Weights of a small GPT-style language model, trained from scratch on English Wikipedia: RMSNorm before each block.
MLP neurons of a small language model. Each row is named by its layer, matrix (down: output weights) and neuron, and shows model dimensions 192-319. Each number is 128 + 32 x the weight over its row's rms, rounded and kept within 0 to 255. A neuron's up and down rows have the sign that makes its largest values positive.
A block is one neuron, or neurons of one layer that tend to fire together. After each block is what it responds to, as a language model described it from the Wikipedia text at the highest values.

L4.down805 [171 177 157 139 195 132 140 113 144 119 175  87 127 154 119  81  89 109 134 150 165 132 135 120 169 153 160 178 107 101 120 110 127 118 218 148 130 164 134 118 183 144 118 136 127 122 158 137  72 117  82 148 139 172 126 127 142 142 166 143 187 108 103 157 123 107 102 173  91 192 161  97 113 112 189 102 161 119 122 122 142  94 155 128 163  64  92 192 113 146 114 187 111 165 133 115 166 157 168 137 129 118 138 132 131 123  94 117 114 157 157 128 146 174 185 124 155  93 149  99 140 123 105  92 129 181 147  69]
Description: Word-completing suffixes

L3.down40 [117 143 177 110 119 108  86 186 172 130 134 158 111 114 162  92 113 130 111 125 118 194 108 134 144 124 169 132  77 128 153 173 143 121 104 148 143 165  99 108 133 141 165  70 142 111  87 126  74 135  89 139 111 157  57  69 106 140  78 104 100 174 140 168 102 188 230 108 204 158 145 109 133 165 142 144 152 142 118  92 141  68 143  68 117 116 142 135 153  86  88 129 106 136 101 149 146 113 177 138  81 102  83 158 152 106 181 188  85 103 144 115 166 115 138 131  42 145 146  69  73 115  86  84 117 124  95 105]
L3.down74 [159 120 160 137 186  82  44  80 140 118 177 169 159 131  78 148 140 130 154 132 167 124 166  91 129 146 117  79  69 138 146 165  35 151  51 173 126 185  94 111 126 136 120 100 115  97 105 104 175 113 121  87 121  97 138 191 132 165 145  92 148 104 133 108 126 146 178 164  93 173 171 155 139 123 159 130 130  74 159 202 132 109 138 138 154 163 114  87  59 180 100 147 130 123 152 144 103 106  97 157  95 128  98 134 125  95 187 175 107 163 116 127 186 152 104 183 140 129  51 111  53 137 127 140 126 128 125 141]
L3.down391 [169 118 126 152 151 153 164 118 106 120 117 139 130  81 115  96 123 147 119 157 100 105  87 170 163 156 142 132 152 111 194 108  85 150  88 105  48 118 135  65 152 135  96  55 147 130 141 173  37 151 169 207  97 154  83  91  79 114 119  84 148 164  76 175  86 132  37 168 109 157 192 172 162 150 205 146 119 130  89 167  98  86 129 136  97  90 121  93 120 111 116 134 124 115  63  71 102  90 117 104  86 149 149  88 145 173 106  93 128 147  84  77  58 145 132 145 143  98 149 106  58 112 154  87 109 136 125 121]
L3.down610 [106  53 128 137  90 142  90 178 120 107 112 114 174 141 156 136 124 142 117 116 154 158 104 157 167 172 123  97 144 141 144 127 115 129 202  28 155 124 152 110  86  88 150 144 103 117 130 131 112 160  92 117 153  89 148 101  83 161 100 130 146  64 143  98 132 185 158 181 153 165 111 141 204 170  89 113 122 123 105 102 107 125 164  79 131 131 132  87  93 109 126 155 136 143 133 118  66 117 104  51 146 135 130 156 123 153 124 108 121 110 135 139  80 129 200 161 122 116 166 162 185 146 193  85 166 122 123 159]
L3.down630 [169 151 104  91 109 144  94 141 134 102 125 167  96 147 110 117 167 128 150  91 155 113 120 138 112 147 140 123 126  92  83 197 103 175 219 140 130 112  84 154 127 161 167  93 122  85 112 101  91 167 180 106 126 127  74 154 149 132 127 105 167  88 116  82  68 118 153  85 126 123 100 155 137  92 113 105 190 106  74 149 121 178 159  79 171 134 141 154 106 173 107 174 156 162  86 192  98 162  87 195 158 125 162 116  72  88  96 119 159  98 167 147 151 159 179 175 155 114 120 127 118 151  97 159 150 121 181 124]
L3.down1006 [179 113 153 102 132 110  49 122 139 122 190 120 105 108 101 118 182 156  81 119 140 159 120  97 117 137  87 114 111 154 126 173 121 133 149  89 119 119 130 102 198 137  96 113 170  99 101 151  75 176 137 129 135 121 146 122 151 134 150 145 157 100 136  99  80 128 189 166 109 145 137 194 154 118 122 153 182 145  96  93 109 126 121 138 155 121 177 125 113 120 119 118 151  90 140 122 149  75 118 124 101  79 123 143 115 113  93 191  91  99 182 129  92 167 163 182 111 120 155 142 119 127 113 118 107 157 159  75]
L3.down1037 [157 103  70 102 155 134  81 126 161 126 111 159 168 155 117 116 175 153 102 112 175 186 154 107 144 126 129 179 148 132  80 100 161 164 115 141  97 131 160 116 130 120 134 141 190  87  82 185 110  79 103 155  74  89 131  99 104 108 139 125 134  65 123 114 154 179 122 145 136 189 190 187 104 168 157  67  71 140  89 130 141 160  94 109  74 178 168 145 105 183 131  85 157 154 104 161  95  56 136 167  99 161  73  97 173 132 157 153  81 131 148 112 112 118 158 121 118  90 120 136  88 128 111 126 136 228 164 150]
L3.down1156 [168 162  92 167 118  53 167 112 135 125 155 134 136 118 138 186 168 147 148 119 103  64  83 106 107 159 146 156 148 155  93  87  67 121 234 109 134 112 105 180  55 137  73 157 120 110 175 134  80  63 168 108 195 103 136 130  70 143 158 170 175 138 126 166 119 161 135 146 151 181 141 137 130 106  96 168 148 162  42  83  83  86 140 134 148  93 132 100 170 127 140 129 159  69 147 144  97  71 149 125  90 105 116 106  82 189 170 126 122 161  93 123 132 112 143 133 150 146 169 117 103 134 153 121 106 106 137 116]
Description: Word-initial prefix pieces

L3.down31 [199  92 150 110 117 117 122 128 102 131 144 121 145 160 100 159 152 109 162 137 116  75 105 112 139 117 162 109 143  73 160  95  96 165 159 112 133 122 105 103 157  49 131 116  78 101 208 202 117 144 145 102 100 123 124 132 129 105 113 138 173 109 123  91 192 102 153  97 130 127  74 215 122 186  78  66  89  88  90 158  94 127 131  94 150 164 153 128  72 162 104 145 213 176 123 124 175 120 104 102 104  77 124 108 109 158 149 147 164 201  92  99  74 101 168 105 122 113  86 157 181 148  98 135 213 143 142 155]
L3.down46 [167 141 140 143 126 108 106 138 115 138 152 174 139 140 134 120 173 109 111 163 125 159 143  78 132 111 106 113 162  66  95 164 160 173 196 152 156 143 103  92 160 111 117 152 162  41  99 151 121 111 155 118  56 133 157  95 165  78 140 130 136  92 142  83  45  69  99  92 119 167  78 173  46 129 151 139 147 130  79 122 133 194  98 138 178  68 138 146 144 119 105  96 100 144 107 150 137  99 130 125 145 196 177  95 142 134 109 148 138 105  58 109 137 166 169 171 175 144 128 156 117 169 102 142 136 162 120 139]
L3.down127 [ 81 175 142 179  98 132 133 108  97 175 115 166 124 126 141 149  88 103 118  98 117 160 211 136 157  74 134 160 143 114 147  76 145 168 160  91  84  93 123 139  94 183 131 131  98 157 102  92 154 131 148 131 129 162 172  77 193 110 108 123 177  95 197 136 159 130 127 132 199 171 110 169 108  82 122 145 124 135 132 128 162 125 156 174  78 177  83 115 141 126 173  86 135 128 112  84 147 136 195 128 144  81  99 114 141 136 162 155 155 153 114 109  99 132 169 141 151 140 133 138 159 143 106  75 140 137 133 120]
L3.down502 [135 139 143  90 105 133  86  92 136 150 129 155 121 176  89 123 151  92  92 158 127 138  96 193 118 161  96  89 127 162 152 110 150  91 197 106  79 202 154 180 169 105  97 130  98 101 156 134  76  73 139  90 102 148 145 145  74 116 144 107  97  97 121  92 121 167 175  89  98 165 140 139 133 103 128 131 149  25  74 123  86 109 123  89 127 113 102 109  87 136 147  44 110 105 122 157 188  76  90  77 112 145 126 100 148 132 135 139 180 152 101  51 115  77 144 120 152 144 130 127  93 109 124 151 124 125 140 136]
L3.down1126 [148 106 124 152  92 149  88  44 145  79 112 121  84 136 157 112 174  80 150 153 157 175 109 141 210 147  99 169 113  88 130 128 141 159 192 134 125 133  95 145  79 171  70 121 127 194 161 190 126 143  72 143 102 166 157 177  76 141 120 127 110  65 146 133 201 115 154 142 143 129 109  82 130 142 107  97 160 145 127 156 125 160 103  95 150 100 118 158 154  91 135 149 167 138 136 134 159  95 130  83 129 123 161  85 186 122 142 101 140 123  90 112 120  55 164 152  80 140 114 114 134 191 135  93  89 113 146 109]
L3.down1135 [238 123 174  89 167 162 121  94 130 177 122 166 161 168 166 117 165 184 169 141 118 126 108 133 121 124 211 134 127 137 132 153 148 189 125 130  95 147 142 132 110  59 123  72 133 119 119 177  88  80 152 111 171  84 185 130 137 113 113 169 144 107  95 156 167 132 121 144 141 118 148 148  97  90 145  97 141 110 120 145 106 135 113 133 163 187 113 199  91 135 145  70 155 111 148  68 221 130 111 111 102 150 168  95  98  90 192 145 113 189  98 163 166 169 141 110 107 169  98 152 122 172 128 163 138 175  93 153]
L3.down1165 [130 162 169 164 201 118 101 139 138 115 137 121 144 129 158  58 109 187  96  79 142 165 156 114 156 146 132 113 107 176  93 122 140 136 184 107  71 107 136  95 121 124 121  91 102 134 100  94 115  67 158 214  87 107 113  59 106 172 149 121  78  66 107 132 143  88 145 201 107  94  90  89 103  96 103 164 129 112 153 217 156 106 180 100 173 151 118  72 180 167 141 147  96 155 117 171 133 171  94 149 148  91  83 146 135 120 107 146 160  96 138 113 161  50 131 132 165 167  96 197 160 158 125 116 132 152 165 138]
L3.down1195 [157 156 172 158 154 144 105 115 108  98  60 195 133 109  61 122  86 155  82 160  89  63 162 183 218 151 116  98 149 120 106 129 169 145 175 156  80 166 151  80 146  93  86 110  89 148 170 118  38 143 186 123 143  75 152 127 214 126 115  81 172 162 132  99 118 120  98 142 116 168 107 201 123 117 153  94  94  88  89 104 127  86 168 145 123 134 138 170  97 110 106 162  40 141 119  92 137  74 109 153 127 162 113  84 120 121 189 156 159 110 171 132 131 133 171 153 128 172 117 121  73 122 185 110  95 144 152 122]
Description: Nationality adjective suffixes

L3.down91 [108  88  61 113 157 111 120 141 229  85 154 110  91  97 111 138 163 146 101 170 113 162 116 140 127 174 140  86 152 134 128 203 176 112 116 103 128  99  98 136 146 159 151 170 109  97  92  57 118 186 122 105 126 141 137 131 146  69  96 157  88 154 192 123 137 147 147 104  72 131  96  83 105  98 133 139 146 186 101 110 176 141 151 138 126 122 100 120 142 120 121 141  87 137 144 152 148 131 138 108  58  99  84 135 103  89  95  91 154 145  94 170 143 116  93  73 118 172  93 132 139  70 151 143 123 100 110 125]
L3.down134 [125 142 142  99 192 148 181 173 113  80 173 121 129 129 111 121  65 115  72 130  94 108 139 143 171 118 117  78  97 103 102 186 115 210 198 188 131 166 157 144 149 191  65 128  92 124 125 155 139 178 152 141 146 112 171 101 106 122 121  69 147 157 134 123 122 169 138  96 148 118 112 138 132 111 113 132 149 103 156 106 101  86 185 128 118 126 130 140 149 155 132 169  88 132  95 124 119  94 107 153  85 140  51 112 137 136 123 107 126  64  97 117 154  89 115  50  99 151 109 122 160 158 194  86  88 121 210 105]
L3.down424 [169 111 135 154  90 117 149 151 141 100 135 143  79  69  98  52  75 139 146 151  87 107 128 148 113 178 118  78 116 128 143 147 139 116 187 105 102 128 101 196 173 108 150  98 101  95 127  92 134 130 139 169 116 129 135 127 168 178 212 122 151 167 117  94  95 149 186 123  89 136 144 134  68 182 158 128 126 122 119 153 159 131 134 144 107 152 106  98 108 112 143 173 161  61 182 122 155 146 175  90 113 115  69 109 147 177 174 146 125  94  98  49 141 104 138  81 162 104 143  93 137 125 101  75 120 146 170  50]
L3.down864 [ 67 143 126 156  84 144 118 187 125 115 110 176 137 135 187 125 112 128 127 145 147 142 123 144 147 134 143 157 105 136 126  90 138 130 255 174 125 156 139 136 114 170 145 124 149  92 113 175 123 113 145 141 155 157 156 124 182 160 157 140 148  92  85 104 124 124 130 160 174 167 180 169 116 162 126 153 108 123 154 147 134 164 119 100 117 117  73 136 108 156 163 112 137 103  85 132 202 133 166 122  89 130  87 164 102 151 143  96 147 105 151 103 151 103 160 167 169 148 165 142 162 114 131  81 126 141  80 134]
L3.down978 [109 142 145 163 109 159 137  73 188 120  85 132 141 182 180 139 138 106  88 190  89 152 128 129 112 168 148 146 113 131 137 101 138 161 155 139 116 142 123 132 148 164  81 155 155 150 152 189 111 178 134 194 149 114 135 178 162 174 153  93 134 106 154 122 133 113 125 142  82 130 142 143 166 134  92  92 124 136 133 192 180 122 158 124  62 123 114 133 152 181 131 133 138 138 148 204 158  94  73 164 124 114 131 160 110  91  80 113 157 181  70 113 144 147 141 109 118  93  95 125  75 128 115  90 125 162 168 132]
L3.down1112 [102 101 140  50 162 153 154 128  84  90 148 152 100 130 126 154 135  63 136 104 110  61  91 133 105 113 223 168 150 120 135 123 151  87 182 115 171 126 148 148 169  88 177  78 168  71 143  98 172 211 179 133 160 143 111  97 166 133 105 114 144 120 116  98 107 128 155  98 135 119 127 143 145 118 129 132 131 110 111 159 152 154 179  96 114 115 171 105 142 187 137 107 145 122 154 155 129 134  79  97 141 107 147 102 123 107 162 193 150 141 109 158 144 154 141 133 158 115  84 159 136 140 202 207 117 130 136 139]
L3.down1153 [129  95 108 162 104 133 167 107 116 114 174 122  99 126 184 132 120 127 115 113 108 134 150 167 173 138 121 177 104 149  90 139 122  95 194 112  95 154 146  79 178  97 104 125  96 131 112 111 147 139 168 167  99 133 124  96 159 112 111 111 153 118 184  97 168 169 161 135 166 161 192 109 146  86 105  82  82 131 136 107 176 180  83 154 109 122 144 104 170 137 143 167 147 165  94  88 154 112 138  47 137 173 148 167 148 175 122 127 171 124 116 131  85 115 125 159 161  62 131 123 120 127 172  98 144 152 161 131]
L3.down1269 [ 72  68 100 134 120 144 110  83 168 140 195 132 111 103 152 149 167 141 124 116 163 110  94 163 121 134 167 106 110 108  92  88 138 149 201 114  86 138 125 171 154 143 103 142 190 129 123 143  83 150 126 125 120 111 145 185 120  63  95 142 152  78 140 103  82 122 113 162 155 120 122 160 114 132 161 103  99 103 130 153 154 159 107 133  96  91 164 100 118  66 139 136 167 142 127  97 173 156 106 129 114 201 176 153 158  60 168  96 154 119 158 163 124 122 110 146 135 151 170 121 117  72  92  61 136 141 171 114]
Description: Transitive verbs before objects

L4.down800 [ 71 125  38 189 134  96 117 116 127 131  97 134 114 138 127 185 161 195 131  95 156 204 143  88 122 146 136 188 165 139  66  93 104 148 143  78 134  83 142 102 119 126 134 168 201 121 148 130 156 179 139 142 144 172  92 140 175  97 112 118 143 165 132 103 135 187  79 128 145 130 156 172 171 100 155 118  99 162 135 169 142 137 128 161 150  85 186 112 142 200 158  80 183 138  78 119 182  65 147 139 136 157 139 159 129 147 147 165 130 163 129  94 125 171 107 131 133  75  88 114 176  92 162 118 111 114 173  85]
Description: Mid-word fragments and "had"

L2.down76 [169  31  82 181 132 129 136 186 128 139 146 151  97 161 154 127 156  95 150 168 144  88 162  80  54  83 111 121 175 146 171 160  86 165 146 128 165 144  79  81 185 110 134 205 139 189 148 116 104 144 131  97 134  83 148  89 117  86 137 110  88 125 172 114  59 161 165  78 133 112  80 134 121 180 108 119 125 180 142 131  84  86 146 151  93 119 138 126 198  99 126 124 152 157  80 158 135  89  87  86 137 159 140 124 143 165  96 149 108 153  94 141 104  91  81 187 116 128 108 119 164  81 149  97 185 114  74 118]
L2.down431 [120 119 119 152 127  94 146 179 141 120 154 153  56 172 164  94 147 160 151  28 105 123 149 119 157 106 145 171 131 130 116  86 158 159 169 124  98 109 169 146  95  94 187 138 149 120 155 109  81 103  96 123  93 106 186 168 126  74  87 175 164 102  86 148 113 155 149 151 121 139 158 103 109 153 207  98 156 176 155 111  93 146 146  82  99 137  98 126 142  62  87 158  93 146 134 180 143 159 109 104 145  90 100  89 163  95 140  88 146 120 144 164  94 154 150  70 122 123 190 116 214 126 149  84 119 161 178  95]
L2.down531 [114  93 145 171 137  90 170  91 117  80 107 125 125  77 179 127 150 100 109 124  82 113 108 107 139 125  93 144 124 155  87 157 116 151 154 107 163 185 167 164 136 116 157 189 170 196 162 108 163 143 104 145  60 134 162 125 122 126 145 147  95 155 120 178 106 144 164  98 188  95 136  90 104 107 137 111 109 116  86 124  96 135 173 148 143  55 108  75 135 219 155 129 115  92 149  76 118  99 180 167 171 136 126 126  97 142 130 165 113 128 105 112 158 160 123 162 177 125 171 148 144 130 171 111 146 136  40 119]
L2.down540 [132 103  77 199 138 129  87 146 142 162 105  69 222 147 138 130  79  49 135  85 136 155 131  52 194 174 161 105  85 129  98 121 137  67 146 115 159 153 153 175  99  62 126 125 161 165 160  88  85 128 134  97 149 186 170 133 153 113 114 154  85 112 166 118 141 130 122 111 146  90 110 172  85 131 131 179 133 114 138 125 120 104 134 141 112 109 105 168 132 128 140 142  98  98 190 135 136 121 182 156 129 179  90 117 149 101 136  73 119 100 117 105 140 154 127  85 115 119 113 160 172 114  76 154 162 141 168  94]
L2.down611 [ 76 167  80  89 117 163 102 147 162 167 121 118 143 157 116 169 155 118 131 126 144 140 177 120 105 108 151 112 126 103  79 131  93 146 162  81 128 127 144 162 125 140  82 123  95 159 108  65 122 113 109 168  64 147 190 109 131 110 112 133 162 135 106 122  93 160 202 179  80 105 154 140 188 112 123 135 149 160 110  98 178 107 127 126  37  71 151 130 146  76 129 124 175 121 109 105 134 114 132 108 117 131 123 156  99 138 105 119 123 120  78  94 146 131  92 123 129 100  90  63  85 142 146 129 148 111 179  68]
L2.down766 [ 75 159  59 164 136 111 104 109 155 105  86 177 113 161 109 163 180  55  72 149 181 122 103 180 160 190 119 113 127 148 118 129 151 116 153  93 119 168 165 124 135 151 133 190 172 143 142 115 116 157 192  91 111 160 121  98 174  88 135 120 108 145 124 185  80 122 143 136 116 127 141 147 133 119 159 131 124 161 110 129 104 122 134 187 189 146 165 124 132  89 132  81 197 140 161 143 182 127 129 154 108 159 121 129 139  83 136 158 112 142  69 174 114 117 113 130 149 175  92 162  94 115 141 133 136 134 153  74]
L2.down899 [181 130 130 128  84 100  98 120 109 190 100 161 121 136  42 149 139 128 120 106 125 112 124 134 128 119 103 172 109 146 119 140 142  71  83 139 155  86  75 107 196 154 170 106  91 107 165 136 170 159 146 140 120  86 126 174 150 141 215 128 174 166 128 133 154 132 158 112 125 109 130 117  71 121 167 113  94 154  95 173  74 101 177 173 145 182 136 133 152 137 141  80 117 132 154 111 223 162 135 130 116 158 139 109 121 164 110  85  78 130  96  90 100 137  93 157 104 141  84 121 152 129 159 106 178 151 122 112]
L2.down1159 [159 115  89 119 166  96 131 176 148 133 153 162 113 119 124 109 110  79 123 157 119 103 189 127 166 106 119 187 140 135  80 167 150 118 224 165  58 135 176 123 126 118 104 126 163 173 178 183  66  75 154  97 142 151 115  97 161  91 140 167 142 161 107 145 112 127 144  81  69  98 150  75 100 142 155 146 175 143 140 131 116  89 116 138 133 102 188  59 118 159  96 114 103 106 143 108 167 128 114 100 108 143 185 164 145 130  84 160 116 115 142 107  75 103 118  79 118 184 109  66  74 136 112 113 159 133 142 112]
Description: Took in phrasal verbs

L2.down117 [146 158 158 108 138 108 102 127 118 202 104 102 158 138 101 163  91 129 136  98 124 144  88 124  81 107 166 117  82 116 124 110 103 189 192 129 128  78  72  89 145 108 126 126 117 127 166 117 112 133 134 111  83 118 125 172 151 137 125 120 147  94 169 200 120 110 162 151 104  68 110 173 153 179 139 103 124 167 167 180 117 150 126 116 141 106 108 150 135 150 101 105 183 119 142 139 170 115 139 114 111 150 124 182 131  63 143 151  85 105 116  56 134 125 151 136 137 106 139 134 131 110 135  49  75 104 129 115]
L2.down153 [139  66 113 114 177  81 195 160 133 157 106 100 102 106 157 135  88 133 126  94 145 190 102  77  92 102 129  88  91 109 166 151 155 181  74 126 138 149  85 172 120 143 131  78 113  96 197 111 146 167 134 160 184 105 139 183 102 171 136  99 111  81 137 102 128  68 113  80 206 167 103 159 109 140 135 171 126  92  88  98  97 138 138 112  75 129  75  70  82 133 158 167 134 190 157 101 130 147 106 109 103 189 128 122 121 174 121  81 114  99 158 142 102 105 136 121  71 149 188 120 113 131 122  97  74 141 155 117]
L2.down190 [102 115 118 159 131  88 144 116 136 127 125 170 158 141 114 176 122 133  99 149  99  89 121 110  94 163 151 124 115 145 193  60  58 174 177 143 134  76 141 150 114 101 143  74  95 160 152 189 167 150 193 200 163 104 179 128 138  99 151 143 119 146 167 139 102 125 132  99 159 161 101  84 103 190 127 175 115 173 149  98 117 137 148 111 153 139  79 110 123 100  93 162 129  97 139 134 149  95 159  70 113 104  99 170 188 150 169 156 181 127 118 132 169 146 178  96 134 129 125 138 177 139 140 148  87 120 122 150]
L2.down230 [151 164 147 139 157  76 131 135 168 126 136 131  65 126 138  99 107 137 125 134 156 164 138  48 110 102 156 129  91 106 159 147 140 133 223 176 136 114 119 147 130 134  58 133 127 135 109 129 157 121 150 168 152 155 168 124 111 112 181 147 195 103 142 108 141 110 151 141 178 118 186 158 130 112  78 143 102 162 207 121 125 151 131 108 150 144  96 129  45 175  95 129 151 122 134 141 160 166  39 162 120 154 122 105 145 120  49 128 132 149 101 131  95 157 145 120 134 134 109 132 134 132 125 173 119 114 122  84]
L2.down269 [155 177 181 148 123 112 171 129 129 123 140 147 147 112 135  70 138 101 166 119 149 115  89  91 174 114 133  61 103 170  91  81 141 147 206 100 136 164 125  95 140 134 164 121 183 120 169 149 150  99 159  98 114 101 143 134 189 124 126  91 105 152 126 130 106 131 185 142 112 127 165 165  74 115  98 150 124 126 120 140 139  79 186 130 122  92 135 115  99 145 124 142  91 190  79 123 108 115 101  61 132 126  78  71 111 111 162  95 176 135  97 176 136 121 121  75 170 121 132 141 161 122  94 101  87 106  99 119]
L2.down666 [116 132  80 131 148 114 161  85 105 124 146 155  98 168 108 184 123  88 176 118  57 128 205 175 122 116 172 139 160 140 107 102 101 140 140 138  76 162 134 119 153 128 134 154  91 156 120 171 153 129 102 160 146 172 124 173  53 137 145 160 191 127 159 129 128  92 132 104 156 184  81 120 147 111 115 132 143  62 131 171 120  64 145 145 154 128  82 100  92  89  82  95 107 161 122  97 157 128 137 110 111 154 151 104  70  97 164  85  95 124 178  99  61 115 149 143 143 124 211 175 176  91 162 123 102 130 132  78]
L2.down707 [110 166 131 120 141 120 128 150 149 183 119 104 102 171 125 197 114  83 180 110  93 131 162 162 118  95 134 105 132 150 114 156  67 150 181 100 145 130 110 100 107 163  83 141 182 176 108 162 142 112 183 139 190 131 113 143 139 106 125 129  71 104  77 133 147  88 155 111 145 103 157 155  96 138 138 110 122 189  98 197 154 117 164 132  77  97 116 145  82 138 129 139  81 122 135 143 204 143  94 131 119 117 187  96 135 138 139 131 152 144 121 141 130 187 166 140 172 195 146 138 123 160 124  95 141 124 128  37]
L2.down831 [175 104 127  94 174 124 165 176 167 182 117 102 179 147 166 110 103 107  88  92 110 200 201 137 107 109 129 130 142 140 117 121 121 185 141 112 161 154 113 105 131 163 148 191 162 149 157 125 105 116 122 166 145 142 142 111 145 110 155 155 147 160 107 147 108 134 118 115 108 123 136 167 139 128 119  69  95 137 138  96 146 138 152 143 119 101 127 205 137 193 142 178 161 166 121 163 207  99  79 157 129  99 161 151 112 127 112 105 108 131 101 169 140 182 131 121 171 110 164  92 107 121 104 108 134 166 164 140]
Description: Word-final adjective suffixes

L4.down1034 [167 108 130 150 155 171 168  61 115 205  88  76 200 156 126 155 175 183 181 134 104 142 159 106 151 113 107 165 153  55 118 115  98  74 187 143 163  74 112 104 144  94 137  81 153 119  91 134 107 168 130  56 117 157 171  20 121 129  96  92  96 146 161 115 127 136 157 118 155 142 161 134 140 164 120  93 103 127 130 141 106 111 110  80  35 135 133 149 124 159 123  83 146  87 104 171  93 134 105 121 135 131 152 143  91 136 141 140 151 147 152  86 141 100  98 109 185 139 120 121 188 121 146 110  97 164 129 135]
Description: Early subword fragments

L2.down33 [169 121 132 139 159 146 130 138  98 108 183 121 125 159  71 188  89 148  93 146  69 122  80 154 199 105 170 153 155 158 134 125 123 113 112  82 140 168 108 118 105 148 110 119 123 147 132  90  93 164 123 112 145 125 101  96 119  76 110 122 123 133 130  69 148 134 163  95 115 143 210 125 120 168 103 146 121 102 130 139 102 150 100  37 103 134  80 132 126 182  97 163 129  91  81 194  92 144 128 108 130 117 126 138 158 122 135 156 105  95 156 122 143 135  85 120  93  97 162  61 115 198 122 128 158 113 178 149]
L2.down159 [206 163 164 126 142  96 178 151  90 135 126 168 163 152 120 121 147 142  77 188 112 116 128 122 106 139 145 130 198 152 173 144  98 100 121 119 175 128 131 113 136 113 156  97 115 140 126 101  74 149 162  95  96 133 184 129 157 126 119 108 127  82 106 195 100 113  97  61  96 129  71 110 101 139 167 155  85 166 165 121 105  77  75 120 128 152 125 115 108  75 170 174 122 141 163 134 124 131 144 119 136 139 112 140 107  87 136 148  81 177 121 155 110 126 146 136 115 159 152 119 148 114 143 160 105 114 117 148]
L2.down573 [119 134 122  84 174 161 160 157 104 134  84  73 133 123 172 112 108  81  95 127  76 115  74 201 134 126 182 139 132 124 126 141 190  77 176 148  77 126 155  90 116 109 113 151 114  99 119 108 142 162 134 104  87 150 124  97 148 153 129 189 144 139 147 113 123 132 115 122 163 103 154 190 128 109 129 159 118 167  90 105 144 155 112  95 127 119  96 131 100  90 139  97 139  53 158  85  71  76 143  94  86  95  67 122 192  67 140 114 157 167 110 162 112 114 142 179 113 197 126 137  99  95 116 131 156 104 170 152]
L2.down671 [109 150 169  82 132 123 147 162 117 205 108 108 150 122 117 126 144 116  85 124 140 171 195  97 225  56 145 157 227 129 139 113 158 110 120 170 115 107 112  86 155  79 153 122 153 153 123  79 116 168 120  77  91 137 134 156  49  92 134 137 135 162 130 109 163  86 112 143 181 137 161 125  92 147 114 129 111  91 185 145  76 184 118 153 148 118 147 135 135  90 126 149 175 129 128 122 140 151 154 177 132  93  72 127 103 133  83 126 109  82 150 148 119 156 170  92 105 134 150 103 126  49 134  98 116 207  70 117]
L2.down686 [191 161 122 162 126  60 112 123 180 121 112 111 165 109 145 137 161  87 102 185 115 132 135 112 144 148  91 154 104 109 138 174  92  88 161  86 119 159 126 175 189 109 174 130 158 135 126  92 113 195 105 130 141 153 130  61 187  82 120  68 147 136  97 134  97 167 139 179 130  94 159 108 109 167 115  85 119 115  91 114 160  67 117  91 134 184  99 105 117 159 144 143 107 137 134 119 114  97 127 145  88 110 135 135 106 131 129 144 110 145 170 149 153 120 126 105 106 140 112  83  92 137 106  89  87 127 119 161]
L2.down710 [212  96 144  96 154 157 140 109  95 123 186 111 160 155 112 101 133 111 106 127 159 155 138 127 167  61 153 110 107 110 127  82 117  90  72 103 133 162 153 146 201 119 190  39 100 174 125 118 110  62 117 152 133 189 189 157 132 140 108 171 134 122 141 114  70  93  98 105 103 143 169 127 114 147 155 110 132  98 144 135 138 128 135  77 124  92 178  77 132  51  81 117 143 137 142 161 118 114 142 152 110 166 139 142 162 138 141 118 114 105  71 152 192 104 176 200 103 160  99 207 100 108 125  93  92 108  96 162]
L2.down753 [137 172  86 143 145 169  91 127 114  97 189 137 107 165 135 182 125 120  58 164 155 201 147 147 150 120 180 137 109 127 172  80 107  82 204 100 119 124  88 160 157 175 124 206 154 126 103 134 118 118 141  98 159  96  67 156 146  86 112 162  84 110 141 126 119  91 164 140 167  57 119 170 129 115 121 113 200 112 125 181 109 139 120 122 150 187 157 125 157 109 156 131 156  88 131  86 132  70 131 116 106 134  91 161  90 121 119 121 121 155 118 141 164 130 150 140 174 141 100 190 125 133  93  91 145 123 151 140]
L2.down952 [113 133 149  94 149  91  78 101 161 142 107 126 166 192 119 159  92  93 160 135  83 134  97  59 211 142 112 144  80 132 139  61 156 145 174  77 131 124 137 122 100  77 135 110 118 117 109 129 111 129 109 104 109 134 103 198 109 100 174 155  84  83 129 148 144 156 100 135 145 104  97 107  76  78 148 146 160 109 107  97 106 137 111  87 141 162 100 130 146 151  93 131 132 135 134 198 148 148  98 109  75  94 135 129 108 118 140 103 141 130 124  96 130 104 121 164 130  90  98 106 142 202 148 193 167 130 103 122]
Description: Word-start fragments